Part of a small language model's weights.
Architecture: RMSNorm before each block, rotary positions, untied embeddings.
MLP neurons of a small language model. Each row is named by its layer, matrix (gate and up: input weights) and neuron, and shows model dimensions 32-159. Each number is 500 + 25 x the weight over its row's rms, rounded and kept within 0 to 999. Numbers have three digits each. A neuron's up and down rows have the sign that makes its largest values positive.
After each neuron's rows, "fires on" lists the tokens most often at its 100 highest values on Wikipedia text that the model never trained on. A number after a token or word is its count.

L6.gate448:492527478547453480494525512494479489467471512514504499481510448518476483465504499511559461488467462517516536506530495513505484455463533466515476521582501490541508537463485489527510497485501513472510498496527502456514466507494482488526483473504460485519479519471486464547476486513506500511495498475460487566504526466511499474500512474506518508504461489489493506533508492533492483550517
L6.up448:522548513496539441485526495474506436521480498516500466463490522470473462504548483529503498479485506537477518519470536526509468503508455518506502573480527508495507528485479469520502482496496496486490476530502532471494519524503476499494538491505530507540493502511479517516490514497537487489551456512519542503534500494489530517498471506511502529481534529492498497506487460502501540494445
fires on: " of" 19, "ed" 13, " in" 12, " on" 7, " won" 7

L6.gate0:500506515495515477481543495492485503512508514524510513528490436482499480530517513532517468504523519477501513515515508483496457543504518516507504455533507517501473535550446500547525478471518544496515486459527517540518519498463490473509453486492477443538480477491467490469490489529512511499455476473515491535532455526524523524496496511536485475491500451499471510535506510510480465534503
L6.up0:533520478528484512489502520457477465505474510500497524530515517435497486565490502504513491469511510539465500473505513482524545476477477477476492568472493474509462457474481541484487494497530496481527479530522468515481472530519436491505542504498502472493531518504485514523545544503462496486482556464505492515524501508503513503527504525520489516523476525513477463519509507479525472463461
fires on: " of" 42, " in" 18, " to" 7, ":" 6, " within" 6, "law" 4

L2.gate497:488468487482519492465488492509513547491501518544507508473528535481506506498462524555475484497513513494494489542506527494452479528463513507472512492499465535480511531472541498466513525447494540510501520480517513439475469445494500489487530512522478482532496515541483499500532470510487491549517509513517522476502448491532495530478523476486558499493499509508502498556489438475506542494462
L2.up497:489477493544500526529483540527498556508530527536528488484529523473509515481494492536495485515555478514513498458511556459485497511533554555484517462509480505444491511532451483499519505492471525470509484527471532502496485462501482498504507510483526511514528527505484508477510470537491518509530473530539508482515482476482497494490489485488508535497501527508520532518493450515483531537475
fires on: " FW" 13, " CD" 12, " Pa" 12, " video" 10, " MF" 7, " Website" 6

L8.gate53:493541469533470457506514484483470512554457490460474511568500508525493471482523479518502510494518579473478498487516474498461498470471473511509473521537486498460499527516502501456504490522461470497528503508488463490504507512481506509540570508465496493537502507510520497503462499475527511519538534504507468480516495493541506521486471521511466449486470538490477523494510503495498534521553
L8.up53:468517488554463457530476499518511474477467500500487485498525503552494524511530446506515451484509483529524485457524499499448528515490486500457489510492505458465481531523519501479495459537519498454516477500498520481497499463540456473458548536472450496499502487471482491522475521503483463487490497554458518473518512494490471479509494473506508529569496513510480487509494513495503509503493
fires on: " 12" 16, " 13" 11, " 20" 9, " 16" 5, " 11" 5, "ton" 5

L6.gate196:485536493480492483492473465470463494435553491534533519498502490537501474511508530518490494476527529485516523497473533493473515494544525485493466529530465437487502543480525529490496487525486531455517510507521492460478505497508515497483443500489516541493497519487528436537484542513494489479521522501484495547495505492487508508482506514528499524505492532516532453501562463467465477478471
L6.up196:491548490483484489495500487541530459496511494528516486478466555527520515516461478517550499513492502498498558541523532438519507529562470498480518487474502462490491472488549539509465496500497533491446495487501473473534484517518459473485521473501516510489493506497505451482511515525470503503527507504522535541497532527503528514500541489514507475461527501483495475506510533449511484447505
fires on: ";" 22, " |" 19, "/" 9, "0" 8, "–" 8

L2.gate552:444469527540458525519460564501524498523492484523515522490500504497529476505500493529494505516510516482508500495534476481483471472522473511507511494530532504515482500528502511523543482516479517507458482519520505470526501538515453465513481507496513497511449498525514510476509551492490510454527426516501521484498508488515431485538474509452534508494532472483533500524472516511490540493481
L2.up552:479456515482513496466480478493537497504477523516509519557464525467494492555541533523448482488522483471498492477484447504519514484475502492477478471493490525480495463504526506475496498501533502509505473500506467485449502474486458465504543499506487488519525508473534544479463457527478482529503541513471518484478489515480521496518456496551492510531501521518464532538514455514540481477521
fires on: " both" 44, " all" 23, " either" 7, " between" 5, " back" 4, " few" 4

L2.gate708:491459476459501519504519465463521511490490495504469488557503517508497518500477502514468506493468484537497505494476492527499491448502560510490501473492522491477512493485495524510471477503494513476481524504493483488480575496473546539483460523529503466484449504519472485509480464478536506527524520511443499463504489523491492485488467511480521506508502521492532456539490518526498523438478
L2.up708:470489475489487503493481519475540497484486490478459505540479505524542510514518507507512460510490515487540513502514512482521498475502553516463529464530486502524496503552544501484493502517476497514517537534479475444485517507478546478536450502513519477523467474504514464521507449509494497491511517483511516482547500508503528496482541494463489562515509526506511482511521459477500487520519
fires on: "|" 39, "-" 23, "\n\n" 19, "\n" 12, "ief" 4

L6.gate516:506542486509516477472510484454473480461436493534488499514537487479504498527510557521523535492527503531507504425501510511477484497555502498493465512483511504485538481499536545478486500466457506485473494486486507516447501528506479498528480466465522479461522469500484518532474486506529455516507516495472503478471528499461492455490500543519502480511521514489485457564529510506496491508501
L6.up516:508497489465440479545488528517479468493457504505459564511510482504486461526490502493524500525541506496475495508510505522506485537490514497507501502494495503491470458497497484504496482499520523527459490526489471516538478508469557508483542513479504524451495500508506522496530513476477477490491529514441509538529481447490472537504531543495482491489520468501481527468485494480454483508503
fires on: " of" 15, "'" 11, "r" 11, " in" 11, " career" 6, "ma" 6

L7.gate498:512476455528477506483458494511525485517503492479492445526527486524497494459508463496485508514478522501487530493544495547517530501477514478496481498482500485487513491475456492527513495471509505502482475474522516478552544540506493511498499483540488501513526500535466483520523504490501481532535538486538495490448504498509539548475471519481520501491494549487504497457505537514479465449567
L7.up498:533476501443514515477535488476475472510517481544476495509503482524480533501460528491525462513502469532500511494505492482498491487488465502514517475519507488501545503472518451478509521550423525489542505525507471486524499472504509486458497483480537457486521466457473475478490453489526533483489447556523459455480480501533459499521563508509461507510500491469462514515479501497516480528491
fires on: " and" 44, ":" 30, "," 5

L7.gate746:442489518513495525540544481520505524507506470517507519474540468505471487550512536461487460480499537504474553472501499508509487487472500467481473485472498505510484496530552487515451514541453497502522486463564554505511527496504520497463496482514513464523514466545501495469460484512506499435480515495487514539487486452510508536497499461488451516518491516499495476482470478528543492472456
L7.up746:457480509496508515518547504534502512528502461488550508465501531486545498551492520451515479487444514473471549489491532507500483502495508517473494478439490533519491507500519485523493528504468509488531463492512563524495528499494527502501548512490518502534510492561536506479471489529512480448528469461501517501495500472512520508506504467489467501510488567502481474476467488518509495498467
fires on: "=" 100

L2.gate335:505496466486507555526486532517526492489494485494524477504514550510491513512486564508516474499520459495521538505499503492489521486444498528493487476509482559530494474512481487508491535541480490470573484491531479538521506481477488435529475531481453537520504513474524535485461471516496488484493468524504497478514457535510485510477459495521514463508496527495490529497519490518514529508499
L2.up335:510499454516467519501494536529475497491505506518517487484554530515543530455524505519510466465488474518526488523481494499513514463493505498554522496511500488515531528487513524476490474463499543481499479476484521505510488511498510485479490595460529549523485501519500493489510537530490507511483465521534500516527522495477482484505482509470529493526490514465517481494501489491483454479527
fires on: " Bl" 14, " Pl" 12, "arl" 9, " Fra" 8, " Ste" 7, " dr" 7

L7.gate401:495488480495503461488536531568475466504516480510522484491527479487488549523515521500481471487489501533525521477450524508513516480437484513475466500528519513514507518509562499548498478543470513493490483536518482494474503502509498526478469445501498487518466543530502516471492515466515539492486486539514456471466496497526444480521497490498467498487484529463450508535506503477523483468446
L7.up401:509516483513513483475480510553429499495469454507529481485547503469490513546537541492475457521485475509527496540512468475530501502440518480479524515515489501493478520514520470539489528518471528477509470490501491530494525511483517515529502505471489472490478475516493477564477498494501493533476511506503494452485515494519476472554507503480492545524518529464476504531480550485492451479492
fires on: "=" 100

L7.gate432:452475508515490535523536483494469453497508538504515489483508527525520494521483542491506481491487459547485545466472508528499482506465512489501467506489456501490523532480508540530459496540463506474466474474485520471510492510545554482483450502488567510485462537513487480501476498496482508501493533503512499500510528488469466495508540487483451485535496532485528496550496485489491450477446
L7.up432:456527505487530564494521523521504491464491509492509503497503524511528492532547556541483478491530468519531541485491520516521495448482520507490490470518430520525487506563509551508487502500506476510495477443539485491521496471494496516467528463509511501474471541507523519506498508454458474478506516479513503520545508525486519506500515496515485513515536520515480481487507509494494465503469
fires on: "=" 95, "." 5

L6.gate440:534491467523512474512505505523474506453429500486489527513487504502513509488539522491533522490510531544513508494526496511490509510527461480509526500495473472483525503491523521447472544456444495496472498513481455474524474497468493510489492482521514465508495472517516517525490516495481481464498460504478474535475515527512519472461514501504506513488474505481529506547506516534504506528531
L6.up440:483486486516431433504501559502491491487443488522514464509502452508526520546504502484484504497545477522480500474545490532513470515504488520514475501495495503513474524529492524502468495535540523490458467538497515482510484515513512479525487470480528502510528485519506507488491456551489542506517473470504529498511508538467478467450479513499473520514472470492521476507470506538464552505549
fires on: " of" 38, " in" 15, " on" 12, " shown" 4

L8.gate95:545512524531528527479477504493473499476477485500485478505477525491511482499504495513465493504509494504504508535458505498527494507501541448491471563490478511534549439481503528508494516509459554497475488493510537484497517484520488488502512497525499502483461496528492505490531472487496476538489500553517535546510479513546517515511488497473486502478482516477502488500511481513475459514528
L8.up95:514463524484487461444487508480525509487512508513517532502466509486480489507501460490466524461540505555442493500467482490537523510474476477541527463476492504509500503537478492507482516467458504457517506499505472485471490549512486520486512463514521481540530503464501481535451499444516501531489503490501521528506490503474522513467529474476511537524477569514513480472510496517480477494507
fires on: " |" 42, "." 26, ";" 20, ")" 9

L2.gate417:478510502537494463480508529500487510487525518533515437482532535519494517536460490475495478492509467482475506578475547516471502481526477491508454500507487509530484559519476542517483502451523546471458526490515489502446521512472545510476481511481507478504505497525509460498469495490508499482521520479530533464517497514493472475556462517520474494480489537480524528510506474510446487480509
L2.up417:501521475535510507479505538472433528504519483542502455517513504505546527481510514482503468525496460442498513564473509517476496471530494463497513516500497484493508539506502507524514507502518483495456478444494501458491476521447512547503507516482527488523532524489496478529468496462510547477504495490509496505500504534506477502504518495517482504505520503450519495522508531562475525457472
fires on: "N" 49, "op" 18, "az" 8, " °" 8, "olit" 4, "our" 4

L6.gate117:475500487509474508544455547470470492488485536498487486500488519476504549467486538480510477527474525506498534480490517446530508527479516506496510508490518471530487497535530506476517483487466491506507469473502468496502514450488518457483485473517495482477540489499539455505485470499480508479502524489482461515439526523488442537482485515477443500495488492542499534487499502512502478457523
L6.up117:481476464491510522528454521474500506513529490510528512509498500476533492465494530478519514519486482446516482534555541473481453554503516509497493537480476496518513492476533530509486480495524492505493539477487460472519540506529522481482478502563504541502519500513483537486516536476463487512520514484484544489479505459469474469493523497476518500480514515499514510472530514536477445491533
fires on: " the" 73, " a" 7, " in" 6, " for" 4

L8.gate1:488505503535489500475481430483468507515481495504467484509521519447517500512455468505495524505492506477516498472496524495553526506542505497466486536492498467524504483487476459499552519525492495522487508495548492529532495516463481524523446512520447497498505475507539495512525509489502457543509501459498537501514455477507479525509452525488461447484496496454547526506494492512560509484516
L8.up1:529529525489515516450472517517502516530480508509496512499510508474504494509463433525512495506447498474531468506465552503543490534515521502505501490548501498480487505547535530488471505517492525483546528517512500480468505509489477478535507526491526502498488524482512446509495458525493513502485495528544535496537462494491548535510448546508522494469500486484471476522539510478527509513516
fires on: " Har" 13, " dis" 10, " en" 10, " Year" 7, " Pos" 7, " Ad" 6

L6.gate555:489458490507537444523506502500496489463501507502526479523467486553500512427525464508490485481536472495466506505470501551474534457515504509531513473537559521497509540497457540522510505512492503529495506516523514495487518520490504528496565506486503495514489493523490496514551531513543523502483472570481501473483499465492508513517469499465496493530500489490536537512475478490496534466481
L6.up555:505560527475503506494512442493523495509543522512496489523481493472427488463532496489509478486474523475496527475484466518516537508530486540495471520484477533458515519478495475507525488527495474496523524501542478490533477481520503458516485459479520542477468506485501518501482476522480517481481455492494494454517472507511467471436511479546482510512481517485516491510539484488503506534486
fires on: "=" 92, " =" 6

L6.gate246:505507505484514496486481533510515499466492494502488478509539522481525586485511548512505517534480459520533524437471517487488475484544534531486564491480476512528541505520491445524497537479484487497487521501469476538501519500528532518474501482472487516499520486470503529506508450488483508482532467482452489492502509462490513538496502529536468508495483523474506492505541506501485462496446
L6.up246:528506514452519462519551515510518510481532512475534465500526476495476489480468499524507488508468537515483494509508535499507495540476460477522511478495527502493481490457460474478517540480494498519477501527535491490515453506485494485493511504515506491459495503507454477493547507512446481510494493503508430493494483466454573541443492479506548520511492509515483510509504479497520500494529
fires on: " |" 32, ":" 7, " by" 5, " Result" 5, "or" 4, "us" 4

L7.gate349:489531458525465482519512528483515460513543503490486510473466475488524486514437477502499500502587475462474532450525510497508472529470508512514502484458534497504535530526481462437515477501491505490495487488516505500471496468506518526508482469541514512454480532491486542474483510481512507444508510496505468512549511496538521453567511529536531532460517490516481493503509510518505506497482
L7.up349:530471520499515508527496554537488519509530505468508509508458512498501510518495519504505476529515496490463519487500520530520490539463512521508502497498526470528521481512479497462521520494440518528485515501490487497537474458484498473531492457525533465497513533520489502538503477478478472449482499472484520509580443481504519483495487515518490502500447507515516495493508551526476519527473
fires on: " \"" 29, "\"" 27, "\n\n" 8, " 18" 4

L6.gate445:495474461478504507465535512550512501495510506496505501512487481527533475524475509533504474491519515469468515510505495509509506500485513495496447541490486475468519537507459532521491503490511521560503449530520530519539474500553511487527509496504557488559485471487532531508455478507514495525493486450516494488517491496494479530448509525462525523519471519528532457558544486527496503503506
L6.up445:474497508504483505473533470514500486479529457481477514478493510503474511482545510525524468441516528496502524518486504500506490490449535489482475482524514517477495516479462480503490456493502479507530517465521466462520516456464481491455467497476497460503500537525471530438502524498496556517474478477518469510499514515498488500489528521512538504525484518477563450521513478498445519548496
fires on: ";" 42, " and" 13, ":" 10, "." 8

L6.gate422:487507488527485506537528480468493484503505505497479529534527417533475475463490463508490504494512511492545537534495474504514498498492474482540512545485480486500513514447496501517486495498483495443498499504518482498502515515509490556451488545526517511505498509482489483534515540475474465482496526522445504486529496484537489491453509506494522497458473503492510479487461467529558493493475
L6.up422:529475457474482531483460543455489484495516478540525509525466487518527494484511493477532587491513489477506509518484528462487441484486495475496476497464507453518507562522500530526495471501502492522497460491527516494494523543509495518490519528489490506585438505512529513525509501521504516482465497497493507510511520494452521498522494539503516475494501496487461472538500462497479544486493
fires on: " in" 34, " on" 12, "|" 9, "-" 8, ":" 8, "\n" 4

L2.gate466:520467512445504551520499469514524487477512440492463515492457515537525538483494508490492510485449518523450467527521492486555495499525504504475501470515460494504509515503534521467443509459497499519493493509487483507502522526452526536517476489497554500520503510537522509514536493475483478502506551445498499523472505500470495474446513505499480503531562470546479486520498513532488475505523
L2.up466:483478503471473463495488493517489450493503437476488461517482497508517477498482468508487552502469502496506456506513467507532496463538538485481515461519476476519476495500507524479493537515522465498500504507488467462475481534454542505515478488502504479487481491514511508499544519503496502473528534474506482493469417545498490483519479488514521528524568495505463490513544480478544557503497
fires on: " —" 41, "\n" 19, " Do" 13, "\n\n" 8, "  " 6, "el" 4

L7.gate411:466494487535509485546481509457503506497528479569497566528465472479533552471511488514480515501463515472498509506490495522510517484479537474514462510515482506545441500487470502454503502492514477499517516531501486479501514533479494512492493493542495519536543493524479504506517485490453503490530457475505496502472496517498473504495527481495503536543528502507529546502499495439498496504522
L7.up411:488517526535510508556459477478500502470477521521529474515490512477482523505507467513491516477530531492485470434499459501535500501548484553502503508500490513511476506477485526496485519506511454485521522540497496429490476497494524498525537482537550522514506540515474520521518489540477467511476479468483486501534525527470459516450521500499505503539541489491519525528544507470473506504499
fires on: "=" 53, " =" 23, " from" 4

L6.gate729:482509493521518542461458512526499472489475496529502533542473503521505504561528454519473529508518497534456471532493540483521551506510499476498492476545508504488497526496486484474545500518471470512496523499469498478501514495517466497493513514510555541454489520518484529454470451474523490476514491495501466487502464468470536536533500502470494492518458507449525550528512509517485480462520
L6.up729:463463514514506499420511493514507493480495479499546535497557519440546534488547503488478473526499552442549514486532499513471536518486498494483525516530515500524515505533503505501519524510500462471495468521509491530484488508454504487500484464548526485493474490545486485506555543512488453519533495538528520500506503487520496495483469479529485551502469518492481515482516503517458540497497
fires on: " some" 22, " which" 13, " Some" 9, " several" 8, " that" 7, " such" 7

L8.gate175:518512489538481545502497523535453529495525472458513518512484493500456541520507537473484510512497495567501477507446490494517537527451499506501495506496487550522521495527475545469479479508480480495493505532495487439577507438477471520490506446481511533468539488497519538464498506506502492513516484501487510504506508480496514500523536483506481479513529500486504493516528537484480482537493
L8.up175:472501519520544493498468498485505458493482467471488496536473538489510526541539551487516535451549495489478506503500489483461511486503486472479522511443509458493490478535476483491505506506498493501496509492532493481521520492460529510438503475492536473527470507501477485490474488530500475481528520546519482513487545537470461508472491517505546470509525501519483545513501552501475489524509
fires on: "." 64, " 2" 7, " 3" 5

L8.gate119:499500519475451538521508490490463501509546519500465491523507511506456474508546520526491511474460511528473516491482521538529535502514520521532550463490527470454518517515470485484458503451522484528500458471502465458531513486513500483528447479528562478472512469506511477492487544541493479490526507496465510479484480517487507492492486461518475489528518481480491519498492489502482510499477
L8.up119:526499452519535508470499514487471502489534473488519489466497464511482561544490497457481481503480501494481519511463493530455564486517473469552562456472480491526499558532521509498522448518506524524496508479496499504498511444486496497485532483458495508510529482470463508487516488502520504502528444534496506484456496487490446528489523506492527476506531507520506530522504462506523492509506
fires on: "." 66, " and" 7

L6.gate749:501553532483516499500495491521447457548506501500503485489494488444455522485517546492502491469467541509549484512478499530449523463507496481526500487511499497534455531509491481552522520470477487477506509503520510488490519533478460481534485531542512544489504509524503507483524493481506531577482532492486489480510492478530501493510541468502455491483468520489484488532487526468527514525502
L6.up749:483538544518489540458483488474512476526509543493509521536509531481501514514493469531467538507503563503470516453556493467511504450512494515499520527526487514506510489433516502503555502510462454513536508489507436464482527513472511491510509475538475551452536509483476488507474513492506506509502510484491526464533505454504514474482477480514487498499462492499490492491496501521514477495469
fires on: "-" 55, "–" 21, "=" 5, " |" 4

L6.gate686:476489508490456483496500481453484526499516470494529489489509467464453502498505491456450482451481521482492520534500518529501524517501495487480481498500539486496441512484531507546518531527492508566507503488483560515466469503541507496502497539535533495506513484552465543499499501478525531485504502448515482504489482490492470460525522462469498487550531520489465524504525514465504480511486
L6.up686:440496528478506523489494470458512525496466498516546500501518493517506499500482525482475524471521511497527494501504510491508531470481478486508523526511482482537509503472535522488506516540518512522491511483564516533469497502521510455521539488499484482481538542492505492453463486517531509523517539494505528492518515466502488502530435503487460538477449539482529504436492454535491496495506
fires on: "=" 59, "–" 28, "-" 5

L6.gate50:505521508503538454458518496450488506489512505474537521485548475483484475444520528472511518469492496470468521531491484496548521538495502476465489520487464513499501528484499515484522498505516490483500479495490484492446502542519525502523483489466522465499505544542464464464523505516464534478491505514447488526451500522513526493472524449466526513528501524486506495472478468470480480466500
L6.up50:498498491507505545479513518517526496498498547499491504515441461543425454528502502494523523483506487482514505513511516504501505469481518466512516521520476472485517500539532500474482538472538514524504498483489498520483435536486537473473485494514462497513484507446497527521465484499460505508468540516512490500496485462528538525484428477530486481522538501455501495481483509511521481478489
fires on: "ed" 23, "s" 18, "|" 16, " |" 16, "ing" 6, "es" 6

L7.gate43:467500472463460498509576460489529479499450531508477516491527490519496509496465526471528480499523481512484526459499470484514492531488476535492504516474503521498544506489462494512490501477505496507459459519472539511497465543466487485474492454491520514486484482554470480514482504540508525510493502508503547502466491481518477511546489464503499474537470527549495491520451539574506503477473
L7.up43:430541532456520520523497467501501518494465501482493516485525511525520511507515530537540502513505469531494532484512512480518522478491472487483507558502484455494510486432543534514497496496486494519520519525502462520510531532497524503465495498496519525485527490510518485502511558524485501504481478482476537516500497474510479485476479501508461541511503518510508468468493521567528487486487
fires on: "=" 59, "H" 6, " Kn" 5, " kn" 4, "\n\n" 4

L2.gate480:476482445502507536471512433445479495488522493521480459473526516506459528526507498495518505500527534477462506502549509516531504502499506475513526495471526551518526534487484447520483539452484468499480463475503516502510488518539540473509496491510516478470499503517546518463498557530512537515501497541518479463483479469528475517509465479542452526490523518522548500486470494539521531527467
L2.up480:532517486544536501434482539455499472540469493537468564460511497506478480492481524515468521494496518484523520506508498500546535515512501455483517480552522503534507533507535505511437507484469430445484451473526503494520477516487484478533470526497503510460515500504494501521505495518512538493503490506511485529479488492520465498512471512536494515485479493507472530492474521524491528483492
fires on: " World" 25, " Ann" 12, " ins" 11, "tain" 7, " increase" 6

L7.gate676:544477539473507489492520520510487545475521457521530499501512494534476493538515494535490460483526540468498533535518493498486528470499485488497491507488521531498488520498460467511471529474490502484484534484515538452482468516534428476500473519530522485527547508501526490495493470489477519491466486485490549537485504463493495521488475527472495479550527510499502479524469527522504525466528
L7.up676:511462497542536499505486525491465436533498503511528497514505528470455458511489523480509461475466551497525503477454490522524564502505483459502508527468528552511478531492515482468522488486521492504523491502507500492506480475493489480500490538513522478518503543525535481497502482474479526494507459466541515511507515527510484481505491482442532489553519492486493505502496469468514495496484
fires on: " that" 35, " about" 7, " to" 4, " out" 4, "s" 4, " up" 4

L2.gate719:532489497520531523458452537463511519526455527477519497509489459495494498495506523497500526538528550511515527478492510487499539486471460534500524512565498509488488510521518517539488508486492531497525513498527465539485542514450496501487508548530494509501505510495482568520489501502474487516453483541504480473505515482457512508542519520475493517525507483441504520532523490520468557465465
L2.up719:497464502475483458504499530480527448489466539459514493503516471477529512484488503524530510516480508506488473457520498546505539479467488540522541506509493498540482524528503510489462476457500530517461552432503515496514513465511473484484506499518467525448518526511483513511543502492487460536470481543500510503492493472501524463520504490507491558536469557509525535501512525498465526504525
fires on: " where" 51, " which" 16, " aff" 11

L6.gate345:524483473493513451497521519474446498457455561512453534535497465513474478426504529511550481475522496501540523487468486458497476513468572506553536498505462482474463525492432528469492519467490476498487501504516492496468506517505473477513494496502486492487484488519462485532490456512436497483538477484505527504491498480516498520473498458472491491521477515484473491508476490489467502523512
L6.up345:511505470477527504500491488472479457484504508552525489487454539514515527451489490531483531534467531520498526526471496517475465481494480476529511503549496527482504496518512557485517526475538522527505475517543490511522515536465536532447513474525488506506507541522517502510519455497464507532491506530479524507492493536541503498468496508518497502472490507468508470527494511512484487506454
fires on: " including" 12, " by" 12, "-" 12, " of" 10, " in" 9, " |" 8

L2.gate551:520503490525512465492515510520512485479483478505496525506493522472507504484482479465509457503493519454478481533525474481493503489472519521464514474451501498504497511471505483529557504490534499522533491448490469469524479489490476520491492463521470505490526495526437544488512444487467470493539503476505515491476500498484551513520465501520540461510533507496487510501481483544474507521503
L2.up551:470509512525462472495470502544524490509534498531524463450492526521459514529502499491478483490535510492483485460472508519447499461500516539515510451506506550508536496509480495488492511509516524514465487547469507488524533459496561492527503513528495515520460502546538517486514464531491453528477485511512489474515502510508523485473509462517452468530503494509549486519537493467518531503481
fires on: "=" 90, "une" 4

L2.gate611:531539453470517505432492497473521507507499523513487537538448495529515492496471477510486471500479465497514501523458498492478480495533503459452425526481510493531484484495501525495488516462522539467529444480483489487483435494526478472527505462515481526522481440500522514523508487464512498497502452494498510505507511505494516535505476481495520508473502505508523449501514527494473515509473
L2.up611:483521452479498446489510523460486478506518489479554487514514501496501480452500455490506476463520484495530488508515517428513462457472500521487527481483508509489495487439488539504493488551509543494523529505552507509511492512514509486453498470530446472492492520499486451538505494474500525479526494498543523523504479490506492538504505535510512510499542514497497520425468513492461511476474
fires on: ";" 89, "ens" 7

L8.gate469:499508491472494515536479488475505500496469461484513497500491485488515496500494484465516481491521524478505491488474486516515515496509518492513489507451535492545505502490471492460483531501488479515518548453478521522500480457541495489512554448522469509533506509476499520532476517455495531487485487459476515509553481482508509470521525494474514520488517484510520485493465473480497529518528
L8.up469:441533507530514500533467505547483479549515493539514517516452484463473499528498525535499464471474513478518526524485514532496500518512508492524507498476486511490515525496490483492484475508469519494495516538468479522509487476491528473549531486473495511507508488470476497459483509525519481497490523487467542497532503524534513472565497488540528528511509503513487548511540478482473494510543
fires on: " \"" 85, " '" 6, "\"" 5

L6.gate534:480504513495454502461534465534504469501500521539457473549498466515499474454502505527483502491503511503542498503529507503559468522473491497451453523508490524484499497528495460455490474471492508464472498517525508511492511521530519505533537511526483461519509523539485480527499497430483508488456487473455479485500520446468505469480518489492485513536504508481509474482483533469509489493509
L6.up534:496503515492422491471518504547484491512559497502498517502496511523536473513506494507497507521467532483538489527505519504493454513482499537472511499530447493536569508501532515491478513503449532533525493538489503544459496513515498507507470530500536503527476464503509559445494478494481515495476508492470507537500509508562523498496522512471469498506522523496513479478516505514507514506492
fires on: "t" 19, " not" 12, " a" 10, " to" 10, "ly" 8, "s" 6

L7.gate328:474492518488522555469512478538500507482440472527501537482517461490497493522488550477485466551472525503510542497518518496524472514508489526523487449500498475493509547516486523509452519542448491510520467499510526521502549456486519534501502483513544457488507513542545531481455508505482509492503511501539524499475482497498494515509502498533489499512436529537532473521494497502482450479486
L7.up328:471484473475541546453509472541511503514462462515460550462532479499487487522476545487501522517475517477493529507526521517493504493492471559526475458445480486509496531526528512486440511503472489514516475520493500515512548479507535510489512496513533447472514511509541500466484529508457494503491499529526519496479474487482474542489510512506513520523500531474520512494515527469503466508463
fires on: "=" 99

L2.gate613:492487525512432480490506533504508500480516486512489514494515505501503483486548521502511473500444469458447510533521523489479504491498470480452518522509508477498474556510502485517520476533496490514519482480534498492518507490529472504488471513517554484543511504493495489514510490458492503494475522465505512535497495492549496522471528524484502521488511490468472491437491549507475432524484
L2.up613:505459525513478512501493496518483465506499494533473537485483493533470473461536543480512456494447480456466498525516516503491494481483451538501539536505508494507484535511516458495477481502482492515474498507497506465502454481544512517479486519546521507534494491489505537496502499445490519559488514488501510539524486484525523523484534519502504490563509488478483507471523504527491448505481
fires on: " =" 33, "s" 33, "ly" 6

L6.gate209:487499477542493529486539480481508555520494512529467518490499464488494469449495538503507523474530508490540508517449473494500518535475540480481452480475480512502488476535484519476472518534494532475477449509497535507498488519519473467447531508502469491513493458522465502443475481515483515517497470501508501471483485517482514492511494499507512514531553537514477473501481477540507457485508
L6.up209:497515507498516539506496534462493521461481472442494545462478496478496475517515494491502486495565492545499497498514476509490505508489501510504546520444480473509482495531505488440485477459527464516525513495499464533497545537508514510516506488471489511476532507490472497535530494483503488483519498439467543482518492481458501495493534513494504538528557510505476483516491528523489458513550
fires on: " there" 12, "h" 12, " There" 10, " Re" 8, "t" 7, "sa" 7

L8.gate288:479502491532520491500480569510517532517500490517499558482541477476511474497512541476496535497523510520552491489527517482548541512515460495496493503453514487488520497527485441511480493504479518493507478502513506464522478497565514502457502500525490491515448500481505503494555509496438507481518489551494554459480520467489508487523519485522497448520475528510514486520541472466516471477532
L8.up288:477491489507504480501511502438569482515460539482542530498538488477527511527438523453567525510506521483504492482513522498471469507500495520479520503496516516483489506489446457481504471520531475522547452505506470505528491483482516498452493552499495484478505491488478454521538563492502505515504534506488518497480512506458463502491476481510446506535539498486522499566490480494495501475547
fires on: " As" 19, " There" 18, "There" 11, " there" 8, "As" 7, " time" 6

L8.gate34:530518464469516466462503523509574473472477521499471461522530471517453484491484505467479503513526510492507513527508511526534494501513490496477512491476586520522495495523495488483492546502497473484481493526514510526491466483461479502475444496513512519469472485482504541479528504502524502532509462457484485508492493531502488511493480475517498502502465515469579501484519493509527449493420
L8.up34:508452485471504488489511518474522460451504477482532507483486473508489515471502489472477495473518498530541503524513524498518499554538510517548506517507523497471492484527515528519529486486486515485487499463492488517492492466531530502517481448509431456471510530575511516467553534497473467567501495500461495486507481494486506463499465534487512494502466492488489490515498476478521476516489
fires on: " |" 37, "na" 8, "gov" 4, ";" 4, "'" 4, " Result" 4